MLP neurons of a small language model. Each row is named by its layer, matrix (gate and up: input weights) and neuron, and shows model dimensions 272-399. Each number is 128 + 32 x the weight over its row's rms, rounded and kept within 0 to 255. Numbers have three digits each. A neuron's up and down rows have the sign that makes its largest values positive.
A block is one neuron, or neurons of one layer that tend to fire together. After each block is what it responds to, as a language model described it from the Wikipedia text at the highest values.

L2.gate286:095080218154155135112080101146108100094125067146145084126137099115154167124129192118135123142126145156149172139122092123138148139119111103124139149068128121083163079079101150105171122097173110155141098103148132184085126136161115151126112172073124100147155140145132167110145131080155166108171076095210082129083154177161095077131126111167119120104115118173105103085104163170104159133086
L2.up286:089129180159135108081088099094129140120141160126142112155128116182166086149149149121059114146116124048203092125106153092177154145115117103129093165045122151145147063139087136158134096154141111068151133148104106154115103137174078120185143109140086129161146139166181181066175136075082154131137123124126057089094151161138129130097042162107121105130151084151164140170164145142119167155147
Responds to: Possession/attribute linking words

L3.gate161:144105106115058074066095136127146113179152120136117124150099118181136139172148169110120114144075134123129152124092117092117087162124073139212119149091165128135150067082125120107130149159165136112172213117068107114127088121173158140221146102143119122115172113103171137187070084161134182170129085109123081123132108148194134187092160151074129082100186055121103127089158139143118112134093
L3.up161:138082110147098138130098082162108127151182119154140105129123117126093101147116140177204126069085143062137185140084154104098187142162148125178151202120138171134144127115117123084142183125165101116192123141228149148096087113119107123184146145110089099125176140157095114218102181144104151110149089139165097163121169146190123142084109176192090143130159151134154161103170098225039055121106
L3.gate554:171139162140072138095100125150109125198148115095126160130162154134066058179146084115164094105118160117135137168064155196085133108120122135143151142125098090150085147126141178079104168139155135106128169144151053116100102125115111073089130109066045198137138077165131081155174129103143146207136087135179110126106134127133089143106112120113088167172169117145073095130173141118131129213147
L3.up554:116126092138120122106159078217147116075084120115145122108186144085123108136103120142095126146105179154130132164113125101105128095137096181126056102131120109108129126127124090138121135105151122115175179141120117128149104161157228145158148106096086154163150097126097117140186116138150125153159120115130079104094106160081132255118184146110107116165068115167142138089132103102114130131135
L3.gate935:107151092151118113117075132134097091162133073124194123145114161130048108184120137111111189108130140128191094162084165167090082043168171188203113130110168149059142111119105169083165127109141142181178139053088089133117100157121092149126135134054086117153153120128151126103073112114170120146142104144145158163144112129112147152130093136177110180155134075097108135113139144115140109088155
L3.up935:155084158124129154122211037120159168116138157146122123148134107188096152168081131165080122214100102107090189085143171165156103107128203096163128153110208133105103057100132151087152134095158101227138145117109148121103094113043170116160132151100118106105161076085143208160173159122157122137152158118099089147139134108135108104097207113155117098168093093162132149099152182186213140131099
L3.gate2395:137114149117100140113051082153137128109184165129108152140135162163093111174154112148118138164094119162151211165150135126043071100128117168137141171072195102176159084138160191143137180151196145123144167096150154111108125062208121145150174119102127167117180145072110096220099171106105126095127065128077046123143129172144188103088122118095130123170137092144095077119147215162137133109114
L3.up2395:114116126102102135118092121150168170097101131114181113144113105120059096176147124104179171115130149134151158155113130197139168135185090120161112148080161154109113129083100089098083152159190126124143160134154157119114127061120086174122103183072059180145125092126142150201117072169130135159152115192120115058114124149130152154075158141111100126132169098132142106097164081197102099162134
Responds to: Word-completing subword pieces

L2.gate1537:057117124084161147141054138127098116200143127033110106166088162127159185115106138098159137071130135094124127159192115095136112133077099147086184105101121122141097141093084131127135188134128132100081060132168051131151147128109108125182103167125177090096097100151106135170130129095104148109119122124069216148078137162140149086150163093125118076101111163154131143187133062127161164154071
L2.up1537:104115180137116136132083121120135151172103105139156095181138144170192145157150133075135089120107136162180129063171080167129107115119097108180111091135177138073100134128108116183109094069101143147141116116205101120117102159056115114183091192147147146070127148136140095180123083147157160180100148090116189162082102126132132104130156137169147175119055113169136139145112090119150159115128
Responds to: Abstract head nouns

L6.gate67:127119115148088103071077131120198171160105186079131146136137082172067112155183118099097110159140121078134162134102110101036161095088110161169110111158142148121201135062144156142200149142158086180166172184125117149130088103127091096165099130170177088150131132114131115156121097125112135117111118104123097158128137119064124051118129158155149175076112134132075139155141107114115131066128
L6.up67:090147146171165108183162201089155102130118117124188118180090114169129067160104109150144090116189114094132113116112145087064198153146104080121099222178116121105138175142156104066178153114105172143115098137113124138117125175119162136130117112057082130080149176080082088149149116126129127122062106156137143118088128106150119183140085169119075133134163133118147108142185129202095156130103
L6.gate133:139096122089119186125166125105155098191118105117117153104119102137139099179144163180126144154124113140231115126173079130129180133161206135148121105135125117129176116064101104167151084167130121136173084136094113188092121159133091093109145103128112085156167097166066165139131100194133108135115151173157073128139081142156178080123093148167107189108099095091148161138144119112118151130144
L6.up133:157094076113108144086120139113096099206142118153129109093142136154125106174091086153088200167066215096158185162109111129142119150090152114129121179144082136120128095150154144107188059131120079126089118109104186175129132162194153126109112171131107096163149137127143128118084135115118147144144112068105134113129122149202126107119143211154120107175172170105124065106146172152124143111094
L6.gate292:085186098116151157085089152136094125094086121101124178113120050097128168138119162170133123146149143127131136133153095175074119094111087121176209176109104160157100095036075142115136220101129240110115091097103171108175119089093096181117096108081096098098164092128169141155128137058134135130174209062153124180166108126151135152106091184166139134132132134162126094124135145171081167183095
L6.up292:091192116113142128096178139119091095123163113121107205200110063118157103136098172120072152109069128131107114160126111103119128149168108083147113126126153152154152140094154075133153154128156093143108062071086103142116104128121107146126147130137140112141100131082154108181075157122136108112170078079131119201210124113130119129099078150148128213230137080132114112107181159189103171139076
L6.gate350:167082081090138108118156104138097068131182163028176136178190172149132109145138161136109153100120077180084152163109103145116085138121114116135156172142167212095101154069167178094114123120154136132097162114153138165104164104114118080153119082095191110145200105124115105118174111190119159124170138145129139127087092151081159141126089153102068102150120141095122075063143144119163135191145
L6.up350:112127115155137139100165139094141098117206077109144078124134145120173158118090182146081168095119074097139138157109112079100129166139156125112100170094130162142094037082067156094138115103173114133115130119028131146127095110122175138180187077097142159092124151136134138109146138120146167132112145154139146111088127132121193163122150155158132098143118150101142156107139053112138151131113
L6.gate521:173110149129123096159138089126129061117127152156145140129101151148178141152130111098148136122150198172179123132097139115091137106132133135079184157149126140106127070101126169135142153058167143132095158144112095127088131138111116101095071086113130190122190133128096135127139153119115192124148090129118144133149197139170123123161100148143114136134125095152105123088100132091127125193162
L6.up521:127088152093138108176114127128158097149211117092221167123140180186090100109086079160150137103069179096157169139141111135113142156119109121121143150145166151175138125103111189120081116084129050168104116114101148144134171124134176055133136143085133079170086137138105102142158142080088106093180116127195150173154191104132172117099133135121082056148119102071125146165098127148132125189111
L6.gate736:160137198132133176115163124068141144097103111112137119165140052152130097148198127137050114131084115131095149153139077118099148137100143113140166141155165103152096125105129151110113158170179198103141115187103092155167085134151136100114200156127129162131109086126110163111111126142155128171122077083131124163166166134185091153055147126100124148101109124113139153088159106113122117094099
L6.up736:116097098155133101136149118103115138130161126166176121107138116137108059111086132109139137158137174165080133150117148163134151148142147208161154109161124162131121136120160133122136109117161094127168125149080118087126123073083149144154159174183203150195148131087111128167148178128091080144081088147068147136115161088112062100123128215177111145137082114124101161093164128136174138047145
L6.gate769:125140117102095098147105171167138140124128144149147187142158124151104092135117151124149076119154113135130173133105136178133129114139134133153041182091128129106131125121147112124076162132167041145164083104073154093070117058068066173131123147147140104189156100102174121137196099090095114179086167125125126139119094051152150175123107163157168078131125135112169154063107140134101084110157
L6.up769:105107086067142156088083183136154192090155145092109113163175121113125129160155177130091112091150095116080101180153077141132161132143126150154108119104155089099141119042114127062079117147155077115177104116097140107127119117130074203108206071166182103171122126093189119076127122127106124111138123112144071103154117114134184160115117163115178116118140095128139107114133088133129123194114
L6.gate867:095070146069114114131136193133091153123105132151158112148104107111172130142120057120057072077124155079118129169125096139107166178116142115112143144115114130181141158094136133106150176116129163113137133109106156118145104116103135111169178116171087114157163101149139138142171124113087123098105090165096104140137144123073124096095079176158159110090109145109173110125152150110130072136098
L6.up867:074094127148100109114117128090080149166194120148122091154147124124134083156177065162069136147214151142126120110102105117087081132138185102175099152117094132142086118128109165142183130127189190116066141122082110184120093087132088084172142102123151179150075112164121157137089169129124216180110110074115105153118175081117133118093162173136166127144078106133125164120152130122129138166139
L6.gate915:131099143089143118092090187152184181115151147110160112120137108111125119157128141158139089084100166050098070116153117132119193139167178102144078160092137130123163122096132153078155170121114140140080081085121144152068119068105070167116120160096085088143098101186162150092147112142080112087135143095071111104150093112096136161133118154135102122145174141134163162092102066129099142125062
L6.up915:099177122115128134176148137107136135100164154115117100128129123128189047161121102117139077157102165091108174120119180125101094166141133123119108142078067126092103139158198113114138194162152152159139125094090100119206082126134082076107129126119106117166165143100138119132173116087120140171130146135074139107139118105138139126086125186122131177170156091129135131111104122122133131124117
L6.gate958:255144149104173129177124112081147144084162124059120149168073142134119108115153158113128089162095114111084161147143149137147105154113049100114138123100129166204116112130131122082182124140151099189096129127099136186148083126176133168133178109130127133088115171129115100114078114086140152134140065061125134130108131170111090168128110126138132152145145082090143167092125072105177111105148
L6.up958:114135124138161131169167086159106115138135109135113189069113155167039084099083117146117087121139123106136105052109188101130114162116131109130126096105120164213164072063123123112118122156165139136138099101085107191102129133119096170105068130156198170160102170172138081075131090164138103124189168119154117128161092176088141142137055115176105124074102097166187098146118105116135216145163
L6.gate1052:118085172101102138147199143157077084130125135165155161134123118126130164153090131140124140079124161161193086146089115143128115136129030090102173129118148144129098120150180203119107180159122122152156108119083109148072057131165090111155138105167101141015094118096094197177140141126174156091125183105098135141174135141173086158105129148162123161109122119181150110081123133157082092118129
L6.up1052:119136169086167119105116054094163155174140096069162095130099123132174076149081173099088084083147152130117064245114120146171090111108169172091101135147150097125148100098145137102122132086161089111154125095132103096155151109134091105164149094230155080144136182169133093160097144137143137140149124073115088129120089121147131083078114103142113139203061115088140160110053095115047144152087
L6.gate1427:174100181117151098094103145140141114092129103131141162182116133140151085143202141123079159114096116119127131081113137162111152056071093177148131161146106151096140107058075171056113090094104082135135179114152095106087097118093075154155120143118102088121086190102105103112166130091157151150076097141196156098109117187139134179068151127144137155135108160170160138064095125163086098202146
L6.up1427:153086168137098078100081139144094151079150077133129104120140134151150043139062122181116168102113132112105091071140068134090176137073105151178095150135131124159147128129110158136144159139122173102101136135158113078184127079110153085162187176081084120161109186189154138123119073136133172114170090174085137174151155112086136094134140131149113174076144155133129153089130195172124170135080
L6.gate1633:070086149098153162078126103144142121101134113076130136126082142110105055132142094159074053073080136165178110088074105065067189146109132135161134156095074113071154102076133118146126157097141155154080124150065119202122112094070089132135108161156087133143133144106111084100129151147108110108113124143139081136148165079198123091098101138127101135092127092126156187132116133094121105153128
L6.up1633:112160111108154146082124127121071135092139132114139103130162163134106114102152101125114054073182099139202126102130118090123121140061127132106101083069081118125097157123110132081132122154224189153143151130070125123128120078140148134096150101138123116146070099097119141123148086119091087173131119135126062147154136131140088061111107136135119140113060134101174122119150177171068146106126
L6.gate1638:178130161115138168102144122062159150113166132130096141168140115110143154105111106109080113106139104125123142107146183087126166099141198108078115138096131102183141207156056120089184073124131126116093163103108095148149133149088131118115145190091147181136146143132152137126129141155089098237187144159087124127137177130110163153158183116140123162109105108095141109120123214089128164132106
L6.up1638:086063151146088195110191126130171134090178076162173124121150142101139132106137157136081106172139128095121170142140104044132074104139127115162108123083192168162137136102103138063120163089130198200093135093075096146130095082114148210079099137117191134149169113073176130188099061186092141116134123095092108132151118140162206185174159152174130126098132157103110123134085142171126136139078
L6.gate2526:106155118172117126123117132110098156103154124131202123150097082115167136113192099131180077141129129116104124147153137121148141061154132131177117124151111145148092150109130116072154141098076138098110146151152129110100075133149118165198109125139113150153146081085099100135083160171126102111174138185129107108133102090127147129130083129160114173137148197135144149167134098084117118157100
L6.up2526:117110189108180122151207101114167116118081106080115101132128124038153114135159171094115118090184125118114153127147105200116176107126135121131109101124169090159125152173136172184121118139121145152090123085199124134114084139138145083102179159117127120119156126122104103130133133164111086139110141102098098070146086133135141185160084164145153195138139152113103055107091179150143161110139
L6.gate2633:171189086141097108138132149166100094112155105096120127147086130128109102187129018179093164128141173160179101113119104106120156093113098149149140108096148146151095091128157151133120147149108186145146117151130176127101132122112139111103184127122147049142151120118137154173114126169146153169170141178152081109116091134174077134138212130125103097111171163142107092119121158167181155070159
L6.up2633:177146140135119068139077120144199109107102087107118156166106121110128132120071124165126111121175167154124157091115120068136162110086176118204161129143187055154186178095133115155070176152135160152162167136197178153130144101136162102155185155113083094147218058157096105125136126098122117165155145105138114080109102170183077134110153090121099123146134158093109148118105142101135130171119
Responds to: Anatomical description tokens

L6.gate256:134091152159118177170155107139104071108149119112106093112156132117138110182068134126136113140158086103093157125092109119188176098070109132139184128166143128152104136127129123127182152128117131100157138087070148101144162096098133112076114194198077104080114140140141121152128145128157138181123119162130152137058148136141112171115140097172082118105143156125104115119063210175130149121099
L6.up256:141135127140115185116142145168100116195138165151127094154184073141177212133087135164124142132150144120142141170103097121168142126153102117189118173074078112183116091148111100110213176146133081093114142133151070125089135120118107137132140151170131092141128120120098087134158093071124069135139172125095175090095132138143140164054085153132087126164136137125157142125061091142114172173127
L6.gate344:080135177057154139141147141105076184131121112202111115159168070107175148148165104120171095115131119106116162151126169112139137209132122143072128068157073149081142150131136097126177131131114134103099104106161172133104142210112120149157171131098058108171091105112076171148128165208112132138107186164110126117086110153143140176156159121110136106171107103183150139121115146142090113157098
L6.up344:133124143142164085101124109126087105132157099091147135058094083097057184076125107102122142170146113038107124158113149150111188126128115122091109115140169156133165081128152137136191150153137162129117174134104145117173110107106080157186190108175109112159075101077130145130165080155121121227072129172159164085080127101199119199153127143088114093110092148144082134157103078144172190119134
L6.gate421:150097101128144144150161044100122125102176145147156183172119091163127112106183105146105126180084069138139148106143139111070095083127131095153175167179187129191118086099143123130083164148153075114094127124110116190123142087112137124112141157160135117113140169118114158136048142162130145168169125144146169069115163101128148156146139057095134138132093142110109154121164105093146056171146
L6.up421:144116077165149122152098141122153146182147083066119124143073188122104132102131155176126110113079152157073184160114155125145131136119160152108064114136123154037153185160111168120066098103140157134141070136175120096137115117191119098129086130180119112083164100132084072086123138168168210134114103160146116131113162097080146081095111114115136123193205125114093139164112186157169096120146
L6.gate451:116103087109104125141129141066099112134126174103092110130086142109165155064111124113117094146129129172150193163179109142160153052132152133115104102162102132123117109178125115097066135135131147168144100130166140134175097229133162131109121135144109143129078131155093064141225119110187103102114119067173117132089080082117129135156138075120108159158126090109103123033059152078171096167139
L6.up451:156077129127105079150127114094150139180131151194168093160050148104194124103105147108066079103146117198181119174143078181133176103121144177082154116110126103171136066134093124097135115199127116156069117117137197101144130120157136163151111151121076194132141148134136169101182108141152169127131148091138108131068119130115145174115152143144150143164147115119086092109146167135189176146139
L6.gate481:153101160141092176081143115110107149144157119140088119146116154150126110122123144097174083191097130146156082120129085198113154155105125126156124179150136087128159180158117140129154134076088060113132121074126127158181107160095141082123149136175134083132132137112204147110151112148113074135114161116162105075119097176195174147109146144144110078101125102097146120123209108132134141117133
L6.up481:137108087150133110149122098129175170117111151158134155087161188139169074114084107165117109104111129147174145133078180116088138140120166084139084146191118127125154148137098121090094086190118153137121105090147107153128124153140143122107128161123101121118118123128103090065156124144157111062156110094141170160112086186149095089161152117169083127187091103152105151138104060204085198179187
L6.gate486:134117145101155154109089119146114089103136145083114157141103183117126078178120052065150183137163105164139144152101156084153158136116124128109106089159129077096175108163178095150117163092119093106148128079080139126110150092159093171136122112097128114139112127161159107130144121179143130150100168143117138107088088177119139171170079151143086152152133116130097152119172131089116138189131
L6.up486:099078133150129192175130203137098106132080092114069096160118117142161185173090132106152120118133129171165133122130119110162108180098140189125164147117135121164137110224130129111108067128138094085127070128101132138142108208082128057063150113152156087070131116139116082108125133161111132091105135111171158126083143155115085101108131085105135101163169148146121198104147134140134114174137
L6.gate683:149104129140181090097043114134077108115119109135126068158183134134088101167075153101113117190189143131097097204164124113100183094148150150140129118178167149131080124119199114202174156141144157160056098145113087122141129168089124099105105149102133093103103137122074102084077108217171105077116143112138174096090057146104170140135170121109193111115131122141059155118105111059134190139082
L6.up683:119145145111102167100123072135170056164132148117113152094120190121197112098108133143119123191176114129113126125088109107179095126138090167145169128095169112133166070128122084141084122157073119148130169079061143164101176133138091086124133102167111137124159099110073108161127152174111095110128126176088161129184152142119120146124155142166136131115105105101181115149107085116159129124114
L6.gate943:117088165171113181126059135139107109126131117070141118180123116143160063202150168210172158137184153149105116157099115088183150105146098110203136119137167116128091124166182157162118141171158154138126138039110077152101120157093150138104094103153126147075121105134103136176138091096121205102107138099138127088155149087162147116151126119157120133121128065080095141127128099125084120135234
L6.up943:179177106118092142157175105131066112086118174141096196180125132127192087110110125169151126138118095167076087137134074084136143118107081069127103151136135103158118143153135099123120196159088099130102085141092112173100144129115145195132127164119149156135117059103139125091134141115115148101055055087134119137127178126157167142187115110155061085105138108194148171175139099094078139135128
L6.gate955:160094140111119124138060076112063105070085159193092086157157169099091152120116120130086103145131089104107101166101117110098109071068127085101190146149111068168128101108139089177151132081138144086122138091111147139144128124154096122131110181187163140158156092176103117105137191162221109122077129107119171152074138126089086103093137140122137098133110093100182111140127132128148102163112
L6.up955:136113146144134161101143140120163106124126116163133114087121172156135071088168136138119120140140072114106123156092138131082125144124094153099141059142093152125095121112079103119149158195152207179141144133145181162083109118163128075160108104127133111182131143139111123128162114142134088121142178121041102153075116099106097081065132136085170092103136131112112130135124186139195118151145
L6.gate1397:094131088122076154153152203127127079117126124125211111082149147103135171138137141169104141191116126130159124146110142161117086143176136148138108141107127119182148095133193071111073109154179071138128183083081117120113121141143125037143147140144144089128126129107110109147139127157128084160134139087090161152115081144121128155144180189094063074133165114119104128120083099138147205154112
L6.up1397:112150132156143141078124118184131126108124072098091126112134075083156154138155161072173110172092122100111101160157143156131105155118098109160103116163139104110130125097153125168076166054162109135105170070125099163133125120126099092134180169173085138068175115127190156066176151148112092194131148174141118128114156113155123061146120117117146123065134093145149096140153086145141217153090
L6.gate2184:163148127119131126137143159101109096097157113110193146116130099109090049108168074069129124138151093124152082102106150150176131148135145172134150119129119153134101132151098105183056180130121078092116138163078110128109158134125155125136153091133167117118203097156129137119131145117128116122095050146135246076096159167160156103110134153140102136110152169118104157139119134118087164169059
L6.up2184:161109140168140215139113146096129135141146101121116120099144125140130089083120138065111122118187100122158182089112094217114116121107134123103129070158151157120094106165089072168094142062119122145150176080147111129144078093091183163150165128148103078068133081163134141072158152182137139124108067132118139131140136115144189109054127084103171112196147148143108180162137129163132120179151
L6.gate2293:117070120105148105160057235185093108155093093115188170104096120145101135093170181106169159161143147141185124148115171111129129129122158116160099130141150106158145121151099206102082142094148078136116139110103075158114107137133064084100107128127121135170083070149149098173156099125132096102168120111144074138102092129110111100125139105104114084120073137165179092126129131104183180157096
L6.up2293:153127129122144072111114036095126133171129113120125145128120202160131076153171123056151142141209121110090159114181079123147078154119133178133036154156183141142158138126150167167127139087127162122124152058135116102152115122092139116130148107154126129062090195193128161104166121059122109082141197111145168110143111140160143134113100094077137108133130192096084120102137157151146159165153
L6.gate2366:206125120147121099178156117079112119084164105181170117163107149156101171190102104121085138149132176138109111128182144091121124133089106101124086169120133139104098142124183080091099115131115189129148117110137133148108145120133224101134146130204140172120186132092206097119110140144074163102127093054198141131110194183113069110175162136110104122145113088138121122091140101071158165058125
L6.up2366:201189193174089102113172092132132111114165148115204120150148144114137113114071144146099150131122122129115179128034118134103127126121088100160099141186055131121135123135125133157130218121159157083158119121082137143111126104110081107111097104063178155061111068161111131142089141166091082083115066157184136129123144108098052199062174108144042095165112094054041118134158039183174123124144
L6.gate2378:131119055139120094126178089146183111176126133159156116169127064099063121172192109113077167110129156164169148152100167082076115154135112107165086095184167113155143095118157136108139155124085144157110059148116121119168137097107113141126077109053129137149078149122113119100135121115050138189179134116155123124104106114141125099076087068184099100146084145093125146099140078148184129112138
L6.up2378:103164132191120072102105148146149120150101107099203086084164146141142131084100128104150149139185082111170144111192150018095154106105192111097116100093149138140107160143152131123172141111155098080171111150178058178154186132162107098139150147173131137126153113109151123106099122187091100120130136104131133097155156103112158172142135150140094156083082136127147146180154101171152117151206
L6.gate2654:177146164157125117108147175147083143137100099149068113134134163148191155185086099064157150088147118089188075104176076146112121112149085117133101173083089028106117107120152104126124128098183132178104123102089059098164152139127087188151103136162147153128107101103128080138159112144126148139109114113109122140157110161135142122079133098139160118121109124141134138104167077059071162093092
L6.up2654:152168090081096100110165140106119113127117085108135199108120159168126125098119123064142177098111118016111116165140139108136114140102185104112160150182148137126093164122111085141104127163165110090121090136127151153124134158151120078138143163131131146099216128136116145122195163125157148107149192163100149123089105196165158135177109103093047126110161112087164132121167057141158114105121
L6.gate2815:117096147174148147204139116103120104145094113160101064185102157144099079156131108152125053131131098108130094120139016116159124112125106167128164148127129112173112097165126113067130185139082148111164136131146110129130096128108054121103086090136082202127122186117082082118143122145156109128132154075115122143104170176129180112153135117145121129155098130171101089150176109081163143101148
L6.up2815:122098091162115151099137122137126115112144065153076164108100112091152182119162181143146202079161138080122128117149119079137131098088118173128086174108123165117099136110135114149129142124172124131116191155164118138134079087134095096140070129152122145150161118168123099097103121085082146110164057139087150151127116175117145111146137099072168065106133074159137081120150110138118106133157
Responds to: Wikipedia section-heading nouns

L3.gate1752:036202120148122143157147094144140081227077134148140150118135073132174110089094152082123143077119161083077130116135095086197066134173148107130073125178182103109175134119152084126123117111137088089095102152104168121116073137139152115146116093126118082149121148096108143143124126126147119099115148133197180113156095112164130081127136127116111103119114096106120130126122133115139050081159
L3.up1752:132150157114198155188150108184134079150090115145154162124127152140096125143173117098159076149088163140106105068082074102144164157101173203124117129093121129093051132105065077170176097151069117079122135107133151123113107105147152158138135126112138115089106138189118103187098117081110103144092177147127145127119173137136179125168112155124107156122136154129173127078140067125076207156115
L3.gate2034:088089108150154193124171149095130059058108144132198192085100129133123151130115112077187097108080111125142093168108182078091175163108126091138112082143166139080150105169145101137116163150052162071072140116122098127121093112191163131149146150132099082178106153110106152151015081167108119189100170123121105125092162076104172089137136077136105145138123113071126144145115087121125148129151
L3.up2034:073133110084140181104124097117155107133111097131107141117165142109101147131106136136168100106098135115091136151106089101125132131086176166092140078208164084160069110113151129155123110070106118085147087124158105149088057147181140152166115156201128099153072108157077121163129153113121095131116209090133134163089191131181140093121102110140152140145108132104116116133166139130142153168146
L3.gate2063:084127138079146199099154114144132154119069131177144169172097158145218059139157122161135105104131155075142144017089111108109113127119147165130118133143139147132211075136147096122069200127184126059140101160143116154112101103171112133147165130137106166173144060115106109177177187103119123159099071062150097142128140128140167115098128127170099114149048050089133105088110154065085169115108
L3.up2063:068068112110103083079126171118145120160101162115105193104114159145150113125105101082052135076067149040159121086170085138124127092090177164110090160087158073154064093166142119188106094083145154151145144159106090107150103166086136182073122136128082136131136204101168104141168152138153153123130093156121133174124124111113128112116141110136127129131089106157143067156131150084147106092120
L3.gate2944:163127116143125080121129142188039079072173088113155136118161156105094145136117084048088153175104142123170135185179126083136086173129174151105154131140186107114127095100108085108164081127123104070083122111193150117102113135120179101147140168153142154155116145145152132155125100121139171104149079133135099055088173111117184071103125129096140127066173125115164149119066112117157157138118
L3.up2944:171155082139069137151148088137128094100168104136156085109161151149071101144111084069134158120127079126154121177142110070080087180149130108083135103139114162127140125145104109139116092106156102134128179106141148066124155124153155117184179138121171159118156115204150162119148105096134183184099094087069180110091182155139137129117139135088139165130155106147067145131134153080156132107138
Responds to: Abstract noun endings